{
  "n_layer": 23,
  "d_model": 384,
  "n_head": 6,
  "n_kv_head": 2,
  "head_dim": 64,
  "d_mlp": 1024,
  "vocab_size": 16135,
  "activation": "swiglu",
  "norm": "rmsnorm",
  "norm_place": "pre",
  "norm_eps": 1e-05,
  "positions": "rope",
  "rope_base": 500000.0,
  "rope_fraction": 1.0,
  "qk_norm": false,
  "attn_scale": 0.125,
  "bias": "none",
  "tie_embeddings": false,
  "parallel_block": false,
  "init": "normal",
  "init_std_qkv": 0.0283,
  "init_std_o": 0.0,
  "init_std_up": 0.0283,
  "init_std_down": 0.0,
  "optimizer": "adam_variant",
  "lr": 0.00095,
  "beta1": 0.9,
  "beta2": 0.99,
  "weight_decay": 0.24,
  "lr_head": 0.00366,
  "grad_clip": 0.5,
  "warmup_steps": 577,
  "schedule": "wsd",
  "decay_fraction": 0.721,
  "decay_shape": "linear",
  "final_lr_fraction": 0.05,
  "batch_tokens": [32768, 65536, 98304],
  "seq_len": 1024,
  "doc_mask": true,
  "train_tokens": 339300000,
  "steps": 5506,
  "dataset": "wikipedia_en"
}
MLP neurons of a small language model. Each row is named by its layer, matrix (gate and up: input weights; down: output weights) and neuron, and shows model dimensions 192-255. Each number is 200 + 30 x the weight over its row's rms, rounded and kept within 0 to 999. A neuron's up and down rows have the sign that makes its largest values positive.
After each neuron's rows, "fires on" lists the tokens most often at its 100 highest values on Wikipedia text that the model never trained on; "fires before" lists the tokens most often just after its 100 highest values on Wikipedia text that the model never trained on.

L16.gate265,224,161,227,169,220,162,184,228,284,239,143,193,182,184,179,189,181,196,202,189,187,197,179,196,151,202,207,203,280,220,204,243,202,166,217,247,180,178,227,174,167,184,227,147,216,199,231,137,201,199,209,241,182,193,177,205,185,171,188,205,203,169,185,207
L16.up265,196,234,241,259,212,202,218,221,230,188,168,228,214,124,186,220,172,235,223,178,180,241,219,230,171,179,194,184,179,216,204,228,208,153,174,207,106,214,198,182,184,225,251,166,222,195,228,127,194,207,250,212,200,167,196,177,182,164,188,185,239,189,217,184
L16.down265,225,199,208,221,252,217,195,164,218,184,187,168,235,177,202,184,245,247,244,225,202,186,184,222,184,211,187,216,205,223,206,276,200,187,219,200,189,212,206,242,228,245,232,193,201,176,222,179,228,202,225,164,178,210,211,167,179,212,195,223,235,196,226,155
fires on: "===", " ===", "====", "==", " ==", "s==="
fires before: "\n", "\n\n"

L3.gate686,173,201,183,192,199,204,210,190,234,141,168,173,176,196,206,233,208,136,194,202,180,141,163,197,221,180,232,167,176,219,222,220,263,202,219,199,215,187,186,184,216,214,229,169,215,208,163,144,197,180,222,192,175,226,183,165,175,176,234,136,197,227,223,165
L3.up686,202,229,215,229,217,166,254,195,182,204,177,212,138,199,201,147,199,214,185,186,194,213,173,175,188,163,224,230,229,196,212,181,164,172,216,216,174,231,172,192,211,186,185,248,178,218,223,211,146,225,227,274,187,178,277,219,185,208,208,171,215,186,204,194
L3.down686,189,251,192,170,184,206,192,159,202,192,155,192,195,194,218,223,189,162,188,207,194,177,157,190,239,206,168,183,163,229,222,207,200,248,266,166,224,177,198,192,212,227,208,209,242,185,200,157,169,208,224,223,231,209,242,171,168,196,213,192,239,191,146,126
fires on: " the ", " in the ", " a ", " to the ", ", the ", " at the "
fires before: "1", "2", "4"

L16.gate22,206,215,214,180,179,153,227,192,108,234,182,206,224,228,175,214,190,149,180,207,180,208,185,219,196,191,180,193,203,206,189,207,250,240,209,136,214,190,181,199,132,164,177,180,191,208,187,169,152,201,187,193,203,202,195,196,187,202,184,227,206,221,175,235
L16.up22,175,172,190,196,210,207,249,195,217,201,207,243,256,205,157,188,134,207,234,223,192,167,181,191,218,181,176,170,246,209,206,206,245,204,199,190,227,267,220,246,182,174,223,171,200,200,207,193,199,190,235,206,231,231,186,180,262,172,223,196,223,207,155,187
L16.down22,240,244,212,138,176,171,235,199,171,182,256,221,226,185,200,192,211,172,177,169,154,259,212,189,221,257,190,166,165,211,234,198,190,178,155,234,183,141,152,195,152,156,162,141,230,210,172,187,137,161,206,192,199,204,214,191,232,194,209,226,190,172,173,270
fires on: "1", "0", "-", "–", " "
fires before: "–", "1", "-", "3"

L16.gate185,241,208,236,195,247,209,240,138,234,238,194,198,214,194,215,183,201,165,222,159,167,181,170,187,154,202,149,263,223,178,227,226,146,194,200,178,182,185,211,184,154,173,188,211,249,157,200,188,243,212,171,232,177,215,247,195,250,144,240,178,215,116,163,197
L16.up185,228,211,171,227,233,211,283,190,188,245,214,187,183,181,192,211,214,198,237,285,189,192,197,248,184,177,189,188,196,213,185,189,103,197,250,181,172,168,185,202,201,217,134,253,278,207,192,172,186,225,265,230,233,195,153,168,243,196,197,254,200,222,209,191
L16.down185,200,199,228,307,182,167,186,230,199,235,160,198,200,193,207,164,214,224,205,182,199,211,169,202,213,208,238,177,210,195,210,214,218,211,192,194,209,217,220,173,210,145,225,213,226,173,228,209,173,152,239,192,209,219,177,177,197,186,187,239,216,212,217,212
fires on: "==", " ==", " ===", "==="
fires before: "\n", "\n\n"

L3.gate230,185,248,238,226,215,174,245,209,156,211,210,170,172,223,196,214,186,197,222,159,181,212,169,182,160,154,248,233,201,235,224,196,181,210,229,205,186,205,222,233,230,182,195,178,198,219,191,184,207,197,213,244,177,214,252,160,162,163,213,163,208,203,188,185
L3.up230,183,228,161,200,225,176,256,224,185,202,155,183,162,230,194,162,222,177,220,173,205,187,134,184,207,180,235,225,175,233,233,156,213,231,222,190,171,175,190,204,238,196,210,183,184,204,211,162,216,200,227,254,169,251,200,188,173,214,173,181,223,194,165,161
L3.down230,185,257,180,200,196,186,214,184,195,186,163,205,181,222,202,186,211,212,230,202,196,222,121,170,230,210,196,203,169,253,234,154,190,216,218,170,189,165,170,202,245,182,206,195,192,223,212,145,174,211,177,221,209,202,207,153,178,196,191,222,240,189,175,185
fires on: " the ", " and the ", " The ", " at the ", ", the ", " to the "
fires before: "1", "2", "4"

L3.gate530,199,186,160,216,182,141,179,177,209,192,177,198,184,198,189,215,187,184,213,226,189,195,235,218,226,182,199,165,159,204,201,201,201,238,240,220,219,205,141,190,207,194,143,212,196,212,208,247,202,168,241,186,190,135,179,214,193,238,192,152,239,210,205,165
L3.up530,194,162,191,218,206,182,248,155,248,204,232,229,213,240,192,218,187,212,203,205,238,214,227,225,253,218,167,217,187,179,233,203,206,215,184,225,188,204,178,203,191,164,227,196,167,246,235,189,134,119,191,216,174,241,223,175,131,175,178,138,162,162,270,172
L3.down530,175,216,181,269,177,164,248,184,219,218,222,243,168,202,193,214,189,217,233,178,246,207,215,210,214,183,165,179,205,204,236,168,186,212,228,241,182,242,166,193,207,172,182,180,148,229,249,203,114,175,224,199,181,193,224,205,209,216,150,207,208,200,260,186
fires on: "In ", "On ", " In ", " On "
fires before: "2", "1", "3"

L9.gate43,202,170,194,192,209,183,196,228,235,197,227,214,231,213,183,217,180,201,161,207,199,163,217,192,226,246,214,209,182,202,207,174,227,251,209,191,225,221,179,216,190,179,188,242,175,251,188,194,177,247,207,199,163,232,220,170,192,223,191,209,185,213,194,207
L9.up43,182,162,199,228,182,215,205,174,182,177,222,165,148,221,213,255,162,197,196,182,252,225,223,260,213,204,199,202,232,184,199,158,235,233,147,232,206,183,145,208,196,198,201,220,179,274,212,211,207,213,154,183,212,214,225,238,222,221,199,250,200,230,173,181
L9.down43,239,234,182,235,163,197,200,174,210,132,211,213,167,218,145,207,233,232,162,192,195,223,195,202,146,200,220,155,200,225,185,224,253,169,174,222,174,217,222,263,182,209,201,183,176,251,161,233,256,219,166,187,201,211,233,213,219,226,177,238,209,228,152,232
fires on: "\n"
fires before: "| ", "| Total votes", "|---|---|---|---|---|", "|  | Democratic", "|  | Republican", " |"

L8.gate858,212,222,239,203,213,209,161,159,193,212,231,212,211,227,190,190,189,218,247,200,191,200,202,190,237,156,221,193,187,155,191,191,257,193,165,230,190,213,233,165,239,235,114,193,210,262,206,251,182,229,236,221,164,218,190,169,188,213,205,221,198,237,161,180
L8.up858,178,229,218,185,194,248,181,154,201,282,227,175,170,250,183,236,197,202,203,155,199,213,196,204,178,263,158,186,232,216,218,201,206,178,175,204,141,205,207,144,168,198,189,188,225,209,154,213,239,194,219,169,164,220,239,199,229,167,221,197,254,198,219,146
L8.down858,205,175,177,197,168,221,174,130,219,210,229,190,151,238,207,198,203,233,203,190,164,202,210,267,205,221,227,218,209,191,203,227,193,281,164,212,219,224,213,220,209,228,182,163,157,219,209,234,218,211,282,218,177,202,208,213,276,182,239,181,226,169,195,212
fires on: "\n", " rec", " rev"
fires before: "| "

L11.gate322,229,198,196,201,126,224,180,224,208,163,195,163,185,239,195,237,209,216,214,190,165,183,210,161,184,203,191,180,209,202,181,191,245,203,223,139,203,207,234,193,164,228,227,255,210,252,175,220,248,158,212,162,200,191,235,189,207,189,239,232,235,212,213,189
L11.up322,179,170,186,153,244,260,221,189,226,217,200,206,179,184,168,227,171,183,228,161,176,183,211,211,213,206,221,218,258,232,196,179,242,229,203,179,239,206,230,191,226,170,169,186,162,168,195,220,160,201,188,222,200,162,202,176,157,249,211,208,175,217,195,187
L11.down322,200,227,157,179,211,179,200,243,224,155,190,190,193,206,207,216,171,235,203,141,117,203,251,198,234,215,235,179,184,206,185,185,206,185,192,135,245,163,176,214,191,184,227,183,211,241,155,202,210,193,187,161,198,164,186,186,220,141,156,199,184,150,168,221
fires on: "–", "| ", "2"
fires before: "2", "1", ") |"

L3.gate9,204,238,208,199,173,187,221,211,190,154,248,222,203,195,176,183,162,182,171,186,166,228,195,188,210,167,229,212,198,259,192,193,227,183,288,170,205,236,243,267,164,218,177,218,216,170,198,193,176,180,243,181,206,192,212,232,215,186,130,213,249,239,218,159
L3.up9,185,207,186,190,208,184,188,151,189,206,236,212,229,185,227,228,194,155,179,216,122,169,231,189,201,169,215,209,202,226,206,175,249,184,199,221,233,193,200,188,202,193,168,228,203,157,170,261,218,149,217,179,211,216,213,180,217,221,192,200,158,208,226,186
L3.down9,240,213,251,208,224,241,221,236,141,175,195,210,186,205,208,180,226,207,218,282,167,234,194,155,167,151,229,212,198,220,179,240,182,215,224,162,186,196,166,193,170,217,189,159,231,192,142,213,194,189,247,188,216,228,277,216,133,205,180,178,208,196,190,112
fires on: ", "
fires before: "1", "2"

L3.gate718,222,210,159,216,146,172,182,191,224,230,203,157,244,225,211,158,208,195,273,219,278,175,189,172,199,224,165,149,206,208,261,169,206,220,209,207,153,219,207,179,174,208,186,205,243,258,165,153,187,181,234,255,160,228,202,182,174,135,186,203,235,210,216,221
L3.up718,167,195,203,186,182,217,221,188,176,191,191,137,174,151,210,217,189,197,227,207,263,208,197,189,211,186,195,163,190,197,216,216,191,190,219,179,184,214,242,168,193,201,205,141,191,123,195,215,200,177,178,176,162,144,197,193,200,215,234,200,181,214,249,154
L3.down718,179,218,193,311,198,221,176,243,204,221,201,159,205,179,172,187,152,193,240,198,243,217,201,170,187,208,203,196,205,212,224,183,156,238,216,175,128,189,272,152,193,207,200,206,232,200,184,130,159,217,255,196,172,209,186,172,199,173,161,174,188,186,192,180
fires on: " ==", "s==", "== History ==", "== Career ==", "ations=="
fires before: "\n", "\n\n"

L3.gate529,164,183,209,220,221,203,138,182,216,234,180,179,198,158,221,207,208,147,199,190,249,191,198,203,185,198,220,196,201,190,191,222,187,157,166,217,243,197,201,249,223,183,257,175,162,230,256,176,198,158,169,204,152,187,186,174,215,229,217,202,214,194,217,201
L3.up529,201,255,226,177,232,189,194,198,204,185,170,218,159,228,214,197,223,225,261,224,209,158,223,237,187,188,175,139,201,177,187,161,216,232,171,138,133,223,191,209,233,228,200,204,269,234,151,242,248,145,124,176,167,199,173,188,153,136,165,156,243,209,218,201
L3.down529,253,218,173,195,200,197,246,183,229,223,202,222,161,175,183,195,236,218,220,202,196,169,213,248,153,189,171,161,182,216,201,213,205,204,175,142,171,194,172,191,234,180,184,209,231,219,195,214,246,174,180,204,147,176,200,206,203,142,138,237,193,178,195,201
fires on: "|---|---|---|---|---|", "|---|---|---|---|", "|---|---|---|", "|---|---|", " % |"
fires before: "\n", "\n\n"

L3.gate877,208,193,193,244,196,227,201,228,196,178,148,139,225,236,141,180,183,239,211,175,121,249,206,184,193,222,222,202,226,160,220,197,170,161,226,199,173,223,196,251,192,211,176,225,218,197,195,160,173,208,189,168,219,169,155,221,180,150,226,245,167,210,231,232
L3.up877,208,245,248,243,202,178,235,162,175,230,230,186,219,158,172,192,183,240,221,206,194,140,223,226,225,219,179,235,196,255,228,247,185,220,144,225,228,170,173,157,191,169,253,212,163,258,218,200,211,168,212,249,216,182,192,188,207,238,203,162,202,204,228,158
L3.down877,268,193,213,245,250,196,192,232,182,207,202,148,235,208,180,178,168,220,219,163,135,229,182,231,201,249,192,209,192,262,174,224,196,192,194,183,206,205,183,214,184,193,199,250,194,197,190,218,205,176,205,178,242,181,193,189,199,134,220,191,171,197,224,331
fires on: "; |", "\" |", " m |", "B |", " Racing |"
fires before: "\n", "\n\n", " Chevrolet | "

L8.gate901,180,222,166,205,196,217,199,234,184,304,212,201,239,193,230,215,209,199,178,232,227,188,281,192,214,218,173,222,217,228,199,193,160,261,145,263,198,220,193,181,194,201,212,215,207,225,162,186,200,194,227,244,201,222,184,201,181,193,152,244,255,221,217,147
L8.up901,194,242,229,282,129,213,233,173,170,239,225,187,240,191,193,212,181,203,227,134,217,196,257,226,160,189,242,165,159,216,230,193,233,234,210,204,184,213,181,189,169,191,180,250,215,231,196,213,213,218,166,205,186,170,161,162,175,177,180,188,267,231,246,158
L8.down901,196,229,234,284,164,237,200,165,183,260,187,195,223,180,225,233,195,226,165,155,177,227,229,185,168,212,183,137,214,215,198,235,184,211,173,206,190,211,212,212,184,202,236,223,210,244,221,174,194,197,148,203,195,184,200,170,230,166,218,208,227,203,225,112
fires on: "\n", " Acc", " acc"
fires before: "| ", "| September "

L5.gate545,229,217,181,184,217,187,181,195,204,156,185,207,157,175,201,133,182,207,202,132,184,133,206,203,203,220,233,147,280,187,244,204,179,204,231,222,233,195,212,225,185,197,219,172,169,140,123,187,218,212,253,225,224,200,170,192,169,200,213,179,192,188,192,194
L5.up545,225,223,204,201,153,205,175,214,224,179,162,217,187,217,218,195,156,173,208,250,162,209,196,215,162,190,194,158,200,176,212,186,166,173,191,183,199,181,208,203,137,175,224,249,187,175,222,212,194,191,224,207,251,175,197,162,170,184,208,182,173,172,217,164
L5.down545,198,151,207,209,166,144,232,168,244,171,208,189,236,213,214,203,179,191,206,191,202,239,177,225,209,218,195,179,140,240,148,218,183,198,176,212,162,261,228,179,206,198,240,268,197,218,152,204,163,184,194,195,185,182,166,221,218,212,172,172,231,184,179,130
fires on: "–", "| ", "-", " and "
fires before: "2", "1"

L16.gate68,243,193,201,231,206,183,252,206,249,253,234,190,198,184,209,172,206,144,167,169,211,191,158,179,212,248,145,229,229,183,189,186,185,224,209,211,179,206,225,181,253,209,150,173,216,160,267,165,231,235,223,245,186,228,206,156,243,204,155,218,212,201,216,166
L16.up68,104,158,226,181,203,232,194,206,222,257,197,220,224,179,190,169,171,196,148,180,222,133,172,228,175,212,189,167,182,222,177,215,217,220,139,190,220,133,189,149,152,200,221,162,242,214,216,198,228,137,231,230,157,202,199,170,211,191,248,212,245,180,210,218
L16.down68,198,186,223,258,214,180,227,137,219,248,247,184,195,145,188,198,222,193,142,215,199,252,195,181,197,248,207,212,201,180,223,241,198,206,202,179,200,240,228,183,218,187,216,196,197,171,205,172,187,212,220,196,156,148,184,147,189,211,235,208,211,165,256,153
fires on: "==", " ==", " career=="
fires before: "\n", "\n\n"

L16.gate982,181,249,203,227,185,202,160,217,227,197,201,201,200,181,192,174,147,203,173,209,209,213,165,238,145,232,212,195,242,231,168,187,201,222,203,238,191,235,265,178,181,150,238,156,165,257,152,205,252,233,259,218,150,198,215,158,172,196,206,184,207,156,221,211
L16.up982,164,213,147,225,207,171,233,154,178,174,173,236,206,187,200,168,191,244,127,241,155,267,152,225,178,210,231,168,176,213,157,200,211,163,198,182,217,165,190,203,162,218,292,181,176,209,177,195,193,191,243,187,198,226,208,219,217,174,159,222,155,173,247,216
L16.down982,176,207,226,177,222,228,259,133,200,153,217,198,183,226,177,202,224,246,210,156,169,248,252,161,208,217,144,197,165,157,195,299,166,136,220,179,236,201,166,201,217,209,204,206,243,176,246,193,241,105,208,176,161,253,227,254,200,176,219,200,207,218,144,179
fires on: "–", "- ", "-", " with"
fires before: "2", "1", "20"

L3.gate744,165,200,177,218,204,214,238,208,183,232,186,170,190,205,153,187,190,221,236,194,174,247,150,232,241,164,191,182,192,217,196,223,180,229,170,154,224,223,165,230,170,219,198,229,190,215,221,168,193,176,231,143,191,224,205,184,165,306,228,182,183,191,215,224
L3.up744,178,236,230,202,185,209,181,234,198,200,223,215,176,219,178,182,212,237,136,137,219,239,246,193,227,202,273,204,203,207,186,244,171,211,212,174,229,252,196,219,207,240,178,218,197,181,200,225,223,213,184,164,178,213,242,223,210,183,164,207,218,260,223,195
L3.down744,194,251,184,257,194,188,211,164,152,185,188,214,183,222,238,216,180,156,173,210,195,215,208,162,240,212,206,169,152,198,178,176,207,218,241,245,235,187,233,218,202,166,218,185,175,232,243,219,188,171,233,153,208,230,176,192,179,199,198,201,174,199,226,168
fires on: " in ", "In ", " In "
fires before: "1", "2"

L7.gate715,179,177,153,200,222,159,229,215,219,177,156,265,147,217,191,183,198,223,219,199,257,189,210,149,212,228,176,185,267,183,166,208,221,208,221,203,249,208,202,166,209,133,186,215,188,175,199,170,189,237,214,209,165,165,220,159,270,142,192,187,206,247,220,190
L7.up715,148,246,222,224,226,166,170,174,263,182,190,234,214,240,172,247,224,180,219,172,251,205,126,219,178,181,173,174,185,186,220,206,208,249,203,193,223,175,207,164,195,256,246,182,177,200,204,187,205,200,194,241,154,233,188,212,243,208,228,244,205,199,131,208
L7.down715,206,221,222,290,195,155,170,199,242,198,226,253,193,209,147,224,227,182,211,209,168,257,209,210,169,204,188,151,179,168,211,200,184,179,185,129,198,218,157,200,185,184,227,216,219,187,167,166,223,173,189,176,210,198,176,191,243,215,220,215,205,186,139,202
fires on: "|---|---|---|---|", "|---|---|---|", "|---|---|---|---|---|", "oss | ", "|---|---|---|---|---|---|---|---|---|", " Chevrolet | "
fires before: "\n", "0"

L3.gate732,171,212,221,174,244,144,189,172,203,248,175,148,179,209,211,212,193,201,192,257,180,200,230,229,205,165,234,209,195,237,173,190,217,181,211,188,192,217,183,199,168,176,204,169,197,247,202,160,173,189,240,178,190,181,186,202,202,227,158,188,219,178,219,168
L3.up732,137,197,196,202,228,186,183,183,191,214,189,205,191,200,212,181,167,213,226,241,183,145,218,214,202,176,267,196,218,229,172,162,180,234,211,219,255,221,218,184,192,209,231,179,207,204,182,223,143,167,230,208,188,191,228,186,180,270,189,177,206,221,228,184
L3.down732,168,236,199,218,241,169,195,179,206,242,168,212,202,230,244,216,159,208,190,211,230,168,193,191,197,171,202,166,217,248,186,172,169,204,245,206,203,229,187,180,241,168,206,161,187,259,231,191,171,182,279,162,191,184,213,188,214,216,166,184,197,214,204,161
fires on: " In ", "In ", "In May ", "In August ", " In January "
fires before: "1", "2"

L16.gate221,156,224,200,244,193,164,170,230,212,209,126,230,214,180,185,171,166,228,196,210,183,220,225,233,185,172,275,151,156,250,176,184,229,170,225,185,220,170,223,185,175,198,206,175,297,207,170,178,185,194,243,177,150,171,208,180,185,182,202,165,206,167,222,148
L16.up221,210,218,228,180,151,196,225,177,217,248,162,236,163,200,232,160,221,198,169,207,231,236,206,206,164,232,227,233,217,206,214,178,274,219,204,191,181,185,154,251,143,180,237,192,248,197,218,234,203,175,168,211,237,209,206,227,237,206,171,184,197,217,251,189
L16.down221,195,160,210,210,226,204,217,178,231,194,160,197,187,257,224,177,260,197,198,216,195,172,182,198,166,192,217,224,201,186,190,239,238,224,185,230,222,181,181,194,202,259,224,168,216,233,189,222,146,201,175,249,231,205,210,206,146,240,245,205,199,239,220,195
fires on: "==", " ==", "==History==", "ation==", "== Career ==", "s=="
fires before: "\n", "\n\n"

L16.gate55,200,193,203,211,181,194,228,208,175,288,238,246,180,154,175,219,170,185,237,178,204,189,210,240,204,145,175,165,206,214,199,188,149,268,233,230,236,162,204,181,181,188,171,165,233,180,191,181,177,204,253,187,199,208,177,172,188,194,223,179,210,164,174,266
L16.up55,195,182,258,218,211,176,219,166,221,241,180,230,208,254,225,173,206,201,141,165,214,154,203,184,251,241,152,217,176,227,134,205,162,205,193,176,172,219,254,159,164,214,211,239,178,259,153,225,209,199,187,190,229,209,223,221,164,179,195,211,269,164,239,177
L16.down55,152,200,241,191,237,171,174,129,171,228,189,209,169,207,233,205,229,229,192,190,239,209,194,221,177,208,173,188,198,233,174,220,215,199,210,243,214,165,174,177,190,237,185,210,197,174,177,197,229,225,187,230,223,191,191,141,190,252,179,205,190,184,212,245
fires on: "==", "===", " ===", "ation==", ")===", "1"
fires before: "\n", "\n\n"

L6.gate579,107,217,221,219,165,186,187,209,166,124,234,199,203,190,230,251,214,213,191,208,211,188,226,174,237,224,187,111,191,243,183,218,204,205,218,194,157,159,185,200,170,137,233,190,206,208,167,188,166,200,212,177,247,196,226,145,215,143,195,153,229,204,162,167
L6.up579,202,237,205,192,168,192,191,228,153,201,189,219,172,182,240,160,183,163,212,201,200,184,183,175,198,196,271,186,213,215,247,201,140,198,187,208,157,166,215,190,235,173,196,202,222,196,141,162,205,271,195,265,191,186,228,169,189,183,184,194,178,173,184,218
L6.down579,158,202,204,149,158,158,215,215,159,139,155,178,217,145,208,221,139,224,150,243,177,176,240,178,202,163,207,171,182,194,168,223,165,221,233,173,241,179,186,233,205,171,199,205,225,228,162,181,196,174,203,188,157,165,192,201,232,142,159,165,227,182,187,84
fires on: ", ", "ang"
fires before: "2", "1"

L3.gate707,183,232,236,214,181,173,202,184,152,204,213,270,199,203,226,149,192,264,189,194,166,183,195,255,203,236,201,195,235,156,172,227,202,192,163,223,209,239,215,207,191,126,224,209,169,240,225,250,223,158,224,170,181,195,156,235,150,186,172,216,184,176,188,227
L3.up707,192,208,257,270,242,247,198,187,212,158,164,198,152,205,162,174,214,273,219,187,160,213,173,216,212,172,260,191,222,220,192,272,211,207,181,238,178,194,182,173,213,228,190,184,150,227,254,252,137,197,201,224,218,222,226,151,188,223,204,220,179,137,182,224
L3.down707,225,159,198,321,258,213,160,164,193,190,134,202,177,217,153,173,227,280,229,192,172,227,181,209,164,197,239,212,222,215,177,242,186,139,180,173,183,192,166,202,224,189,186,215,175,224,234,235,188,190,215,203,208,159,209,192,171,228,177,197,216,164,198,290
fires on: "\" |", " team", " m |", " Racing |", "B |", " | Player |"
fires before: "\n", " Chevrolet | ", "\n\n"

L5.gate936,195,175,194,217,229,188,187,244,161,247,175,182,179,234,227,128,205,218,158,170,211,151,201,168,224,226,220,179,219,144,186,249,235,182,193,182,205,241,219,194,202,189,149,168,216,218,230,195,254,152,213,208,191,199,233,150,151,166,167,252,208,189,248,224
L5.up936,224,222,218,226,196,132,223,172,175,218,227,214,205,179,216,194,195,178,216,142,185,166,212,235,212,126,204,129,230,174,176,210,175,240,156,151,240,240,198,222,192,201,206,131,148,226,143,204,205,204,219,214,231,225,221,129,187,194,224,160,217,222,172,213
L5.down936,219,236,187,270,189,187,195,189,188,185,195,181,222,203,182,146,192,170,189,143,232,167,218,193,134,210,220,180,231,168,181,253,188,156,168,182,190,273,192,208,212,172,208,164,213,215,171,192,197,147,241,213,155,192,198,198,257,201,204,248,216,205,175,215
fires on: "|---|---|---|---|---|", "|---|---|---|---|", "|---|---|---|", " | Q |", "|---|---|", " | Notes |"
fires before: "\n"

L3.gate967,130,225,188,225,203,246,193,200,193,226,234,238,167,161,145,214,197,255,241,214,122,118,191,240,189,183,197,168,163,180,204,220,205,168,201,145,215,166,225,169,146,190,267,220,202,264,212,202,214,239,209,247,213,227,170,155,176,208,235,205,184,222,223,230
L3.up967,182,212,180,222,206,226,220,231,168,213,135,231,215,121,192,206,175,202,225,248,184,157,188,243,206,113,197,223,252,160,230,201,189,202,150,293,174,168,168,261,208,214,236,214,206,194,228,203,205,225,171,226,194,189,234,217,240,173,204,251,220,165,219,217
L3.down967,246,180,191,337,193,221,162,170,146,195,170,180,178,173,185,152,222,229,191,228,209,212,148,238,235,244,199,212,211,251,211,222,229,190,191,226,169,195,222,173,208,185,179,256,169,231,211,190,182,180,185,293,239,207,184,183,165,173,205,203,217,193,187,341
fires on: "% |", " m |", "B |", "; |", "% |  |"
fires before: "\n", "\n\n"

L3.gate692,223,222,211,274,202,206,203,164,165,211,213,183,153,192,129,163,177,248,207,161,198,150,205,218,197,194,242,207,206,247,181,232,223,207,205,228,209,228,202,218,187,222,209,184,223,226,261,237,178,171,212,209,202,205,241,181,207,195,199,180,229,185,173,193
L3.up692,239,226,144,217,197,211,175,188,209,222,210,218,131,154,156,186,176,238,228,187,149,154,194,187,205,194,170,168,188,190,200,258,152,216,164,232,189,255,175,219,195,262,220,155,211,166,186,214,224,199,207,227,179,229,278,187,172,186,228,167,268,187,157,215
L3.down692,263,184,219,325,187,197,187,199,178,202,179,193,181,183,144,164,205,238,217,161,164,177,191,203,213,188,243,192,250,207,180,277,217,212,225,210,203,243,154,227,237,210,258,206,203,224,222,253,175,150,194,223,183,225,255,174,225,164,198,183,216,167,159,240
fires on: " |  |  |", "tt", " |  |  |  |", "itt", " att", " Att"
fires before: "\n", "awa", "\n\n", "ack", " Enter"

L16.gate972,181,184,255,210,226,192,220,154,220,174,172,214,218,214,176,194,200,214,152,174,188,201,207,143,238,146,225,153,178,152,193,223,215,193,240,178,202,203,236,124,191,164,187,201,244,236,184,152,212,174,233,220,208,150,172,180,156,210,222,132,255,152,256,186
L16.up972,195,182,153,181,202,155,201,207,224,212,212,203,230,207,188,213,238,233,184,187,217,206,195,180,181,239,249,173,158,183,190,195,205,219,274,183,197,164,166,184,227,199,217,204,234,260,226,200,229,185,196,208,175,229,187,216,239,217,192,221,225,200,192,185
L16.down972,215,192,164,179,177,204,245,229,209,190,249,209,234,170,216,170,247,209,162,246,198,244,200,203,166,240,183,187,222,235,251,194,220,184,213,238,189,202,196,232,231,127,196,156,214,208,170,184,207,197,133,230,141,152,257,191,164,226,242,216,198,184,182,195
fires on: "===", "==", " mer", ": "
fires before: "\n", "\n\n", "chant"

L8.gate264,193,272,233,190,204,152,142,249,217,199,168,190,176,171,213,194,188,224,178,187,181,150,168,209,193,203,160,201,194,161,260,208,227,190,183,214,170,219,140,177,178,238,213,219,161,162,174,185,208,171,238,209,178,226,236,154,219,201,222,216,211,234,193,133
L8.up264,220,235,207,212,195,211,213,234,226,189,194,142,161,212,162,162,235,165,229,185,208,180,212,194,171,139,162,152,166,170,200,213,233,183,214,204,165,176,188,196,170,185,216,177,200,180,224,186,242,205,193,134,196,168,175,141,220,252,255,217,188,180,196,197
L8.down264,245,172,180,202,170,222,223,201,222,191,220,181,194,237,159,220,204,208,235,214,194,178,218,218,221,162,156,223,190,264,150,176,179,196,193,257,158,176,163,183,216,196,241,216,207,213,190,212,243,179,185,175,211,175,162,213,249,209,256,213,227,179,233,196
fires on: "- ", " From ", " compan", " Co"
fires before: "2", "1"